Weights of a small GPT-style language model, trained from scratch on English Wikipedia: learned positions.
MLP neurons of a small language model. Each row is named by its layer, matrix (up: input weights) and neuron, and shows model dimensions 165-292. Each number is 128 + 24 x the weight over its row's rms, rounded and kept within 0 to 255.
A block is one neuron, or neurons of one layer that tend to fire together. After each block is what it responds to, as a language model described it from the Wikipedia text at the highest values.

L6.up282 [152 127 144  89 118 157  98 106 120 133 164 155 122 138 139 146 112  81 112 168 109 124 154 109  80  96 155 126 127 122 143 137  93 135 118 129 140 121 110 149 133 114 118 101 148 158 121 131 152  96 133 153  92 118 130  99 185 127  83 126 119 118 136  95 115 137 157 129 137 123 141 161 128  90 128 105 136 104 144 155 103 133 109 160 102 140 162 117 106 210 106  98  84 142 154 138 145 117 126 126 114 143 128 127 144 144 161 117 111 125 126 144  90 125  97 118 138  86 111 120 115 182 126 122 148 109 164 122]
L6.up332 [122 143 119  93 125 109 133 146 155 142 106 162  96 101 129 154 133 120  93 101 134 142 122 114 122 139 127 153 185 143 176 136 135 104 136 102 128 141 135 109 123  92 141 130 114 164 145 119 156 102 133 141 125 125 169 104 148 178 118 150 109 104 123 129 113  71  75 127 128 153 134 177  99 127 147  99 172 128 138 160 137 156 105 155 103 143 125 136 121 184 138 138 162  84 148 131 155 110  72 125 181 137 180 124 106 150 108  96 141 128 128 161  94 150 119 106  79  82 106 137 187 125 136 159 121 146 112 138]
L6.up389 [132 124 103 171 122 113 141 138  81  92 162 122 114 113 129 119 113 113 139 106 177 127 138 132 145  73  85 160 128 128 116 131 135  92 116 118 122 163 107 133 161  89 131 146 121 104 111 105 120 116 126 108 132  89  98 141 147 146 106 177 132 133 132 109 118 142 125 132 159 136 130 171 142 154 120 105 142 116 140 111 121 108 155 150 159 128 161 163 182 107 129 102 117 103 162 116 143 152 103 134 143 120 124 141 128 113 133 136 114 140  65 122 132 137 113  97 143 124  79 162 145 101 111 140 117 143 181 119]
L6.up879 [ 96 121 113 172 135 137 135 164 135 131 109 150 101 154 146 119 101  60  84 139 129 158 136  60 113 148 115 170 124 109 139  90 119  89 146 111 106 109 127 119 120 175 111 128 127 127 122 108 105 152 127 144  92 121 160 170 118  87 133  92 131  86 118 129 124 124 142 171 156 106 160  95 148 114 113 124 122  80 145 151 142 129 137 195 127  65 120 147 149  83 114 179 115  91 146 127 164 139 125 135  62  82 107 114 128 134  96 118 140 127 106 149 120 159 129  87 134 121 143 134 145 139 137 177 103  97 123 142]
Word-internal pieces right after a split-off first letter like p, c, b or G in common words: p-en-etrate, p-rote-in, p-an-el, c-er-emony.

L4.up312 [147  76 109 156 144 109 102  90 102 161 173 147 132 117 108 151  99 126 155 134 136 136 148 144 177 117 134  94 111 124 139 136 118 132 137 105 129 136 144 114  96 121 144 114  97 126 169 141 119 144 109 132 118 128  80  96 133 115 173 142 105 152 149 127 124 161 143 110 150 139 157 140 112 142 120 106 106 150 168 155 143 147  77 115  91 120 153  88 127  99 143  95 150 112 123 150 155 151 162 164 125 140  92 150 139 120 148 104 139  96 170 133 145 149 121 135 169 120  76 150 119 158 103  95  84  95 125 159]
L4.up335 [132 132 131 109 107 101  83 129 129 135 115 153 169 154 120  95 116 136 122 109 208 141 138 161 131  83 134 151 109 173 141 154 114 159 126 127 150 130 131 137 136  80  86 153 101 151 170 103 109 134 110 132  72 127  95 147 133 160 128 153 103 129 126 125  99 165  91 117 157  98  73 142 117 142 133 100 109 110  93 120 150 153 177 148 108 134 105 133 218  83 102 153 105 133 124 119 148 143  88 128 127  91 126 121 114  98 170  86 143 144 124 133 102 119 159 177 174 178 186 122 124 150 150 162 107 141 130 134]
L4.up672 [129 172  99 117 119  84 109 104 164 139 125 106 152  98 188 137  90 105 124 106 126 120 131 112 126 128 120 152  97 177 133  93 123 141 146 158 113  96 134 154 153 191 170 124 108 118 113 118 135 146 132 158 106 136 131  60 101 131 149 139 153  94 117 123 152 117 118 132  98 104 112 134 124 134 174 136 145 138  92  79 146 138 135 101 120 151  98 137  98 155 145 122 119 125 126 145 119 153 125 164 140 157 142 142 127 162 169 106 132 103 172 134 125 166 152 109 131 127 100 121 135 122 128  92 118 141 117 152]
L4.up735 [126 141 151 138 136 133  79 173 145 134 142 168 173 148 150 126  86 120 150  99 170 147 131 106  77  85  95 107  83 161 129 156 137 119 135  83 141 111 124  88  78 108 122 119 118 132 125 110 117 147 154 164 140 139 155  94 133 152 121 136 123 134 116 123  99 128 155 127 171 112 129 175 101 179 152 137 113 121 105 145  99 122 175 112 124  95 112 138 104 157 136  91 108  82 147 136 121 169 105 154 135 104 171 118 118 144 123 107 125 140  99 169 148 144 135 127  86 122  91 106  95 141 130 148 129 136 119 124]
Final word pieces that complete place names or compass directions, often after "in" or "to", such as Bost-on, Southe-ast, Bengal-al, with weaker hits on other word endings.

L4.up26 [162 115 108 105 132  92  80 106  97 139 154 165 120 113 156 141 111 128 131  83 100 110 138 135 129 137 137 106 104 135 143 105 118  84 107 147 100 119 116 133 135 128 144 115 141 110 133 133 104 126 115  90 159  89 119 141 133 134 132  94 136 105 123 104  88 128 131 139 105 103 151 132 125  80 123 122 153 133 135  85 108 146 155 134 103  84 148  60 113 126 190 111 156  84 115 134 104 136 174 170 135  96 138 156 136 117 100 104 153 149 175 118 104 134 181 108 145 176 132 138 153 123 149 115 203 140 103 136]
L4.up117 [129 144 106 141 149 102 104 155  86 154 109  94  94 124 138 111 159 101 135 159 144 124 116  86 140 103 126 151 117 122 134 127 123  90 119 163 117 151 154 119 132 100 128 135 108 189 162 138 122 169 104 143 120 138 129  65 114 174 128  95 120  90 186 169 109 179 137 104 125 167 158 172 129 124 140 187 163 142 122 111 129 134 181 171 135 155 117 163 139 140 139 115 182 100 111 167 143 143 145 119 172  98 128 151 125 113 131 151 137 100 153 119 123 195 130 114 118 149 130 110 135 130 147 105 132 104 110 117]
L4.up297 [117 114 121 104 114 102 121 140 149 142 145 118 151 156 138 141 143  55 126 123 108 114 118 108 134 142 132 190 113 153 119 104 105  84 113 118 121 135 130 127 143  83 149  83 112 148  93 168 119  94 185 129 119 113 115  98 159 108  89 173  95 119 109 123 105 130 146  76 144 151 162 135 159  79 137 159 181 131 125 110  95 171  92 159  99 116 168  84 117 126 144 114 112  99 131 146 111 145 116 150 133 149 126 168 116 138 135 136 117 130 128  81  91 127 137 123  87 126  85 125 144 178 142 166 138 123 137 133]
L4.up883 [141 123 145 100 103 134 152 142  99 127 106  97 151 129 126 118  98 113 152 172 156 145  89 114 124 145 151 158 123  88 133 127  95 129 114 168 134 110 104 169 158 101 129 163 122 172 145 132 154 147 132 135 124 126 111 142 168 184  73 113 115 101 136 141 110 143 121 151 134 140 131 143 103 138 111 146  94 130 142 110 133 135 141 119  92 152 108  88 135 146 145 146 128 162 128 152 137 159 107 138 112 108 125 104 122 113 133 104 138 107 150 157 141 125 154 138  92 111 136 164 116  97 105 142 157  97 141 111]
Fires on the second piece of a word split after an initial consonant fragment (p, P, st, b, w), often re, l, en: p-re-ference, st-re-ak, P-l-ovdiv.

L2.up295 [144 113 130 141 124 102 113  95 123 145 150 138 123 103 118 118 152 132 102 114 160  96 143  99 139 172 124 115 104 142 128 167 135  76 145 136 180  87 129 148 102 121  92 114 129 138 145 125 130 145 187 136 142 166 119 127 121 150 129 126 123  63 141 120 142 145 145 154 113 162 126 135 123 165 122 131 127  82 168  92 134 114 113 147 142 109 151  97 123 140 149 156 142  96 125 122  83 166 152 141  98 134 173 109 168 182 138  93 135 148 129 119 110 101 118 128  94 131  79 120 130 115 128 138 166 146 165 167]
Hyphens joining parts of compound words, such as walk-off, well-known, fourteen-year-old and brother-in-law, plus some clause-linking as, that, colons and dashes.

L6.up130 [106 129  94 124 158 105 144 127 106 129 177 170 137 150 106 125 121 144 148 106 158 128 162 173 158 122 103 136 103 178 160 137 167  97 113 110 153 146 146 123 110 119 121 128 129 134 110 137 121 130 114 191 138 122  94 141 120  90 132 157 178 129  94 145 145 161 138 121 168 112 103 111 136 139  92 184 123 100 116 143 101 125 130 166 140  86 160 102 114 131  97 142 160  98 154 141 135  96 116 180 117 121 141 125 129 136 143 118 120 118  85 171 143 135  79 151  89 162 145 176 127 129 162  81 133 102 141 134]
L6.up448 [144 167 116 157 141 126 139 111  95 117 189 130 138 100 134 149  88 120 180 114 164 115 163 165 127  62  99 136 152 154 138 117  99 156 119 132 152 131 113 112 134 117 147 124  76 133 139 162 104 163  99 171 171 134 135 180 127 125 150 162 109 163 131  76 146 191 143 133  90 122 139  96  99 130 120 130 160  89 108 129  93 117 137 161  95  77 134 123 179 137 116 133 131  81 139 143 117 137 158 132 102  93 117 141  86 124 139 111 149 165 152 123 155 116 130 112 153 148 158 160 111 107 145 102 121  71 120 159]
L6.up561 [109 114 141 142 127 133 110 151  98 134 158 171 134 110 173  95  87 129 126 148 149 157 125 131 118 103  74 148 169 155  82 109 109 161 138 108  99 142  96 103  99 133 124 128 136 112 133 173 149 114 124 146 100 133  82  88  93 128 107 155  66  99 150  95 115 169 149 124 125 118 108 119 102 155 105 138 148 104 175 169 113 157 172  91 149 121 186  89 156 146  97 113 145  99 131  96 129 102 117 109 114 167 125 101 139 161  81 154 146  95 130 156 130 123 114 104 117 142 166  92 138 144 148 133 138 110 133 164]
L6.up711 [122 128  93 107 113 134 109 116 118 147 131 173 188 138 154 120 107  85 126 139 149 160 117 134 130  67 154 180 115 140 132 153  76 140 128 116 131 114 125  61  88  92 150 133 107 134 162 158 145 105 132 168 117 139  94 114  93 133 130 136 125 127 117 133 119 147 182 138 130 109 154 164 138 138 136 150 154 126 128 136 151 113 155  88 141  98 111 124 142 126 109 144 117  87 163 152 124 122 114 155 109 131 146 122 110 140 135 112 112 106 163 146 164 102 146 141 123 137 149 126 119 141 100 163  95 135  94 147]
Tokens inside country, state or region names, often the larger place after a comma, as in Sacramento, California; Portugal; Lithuania.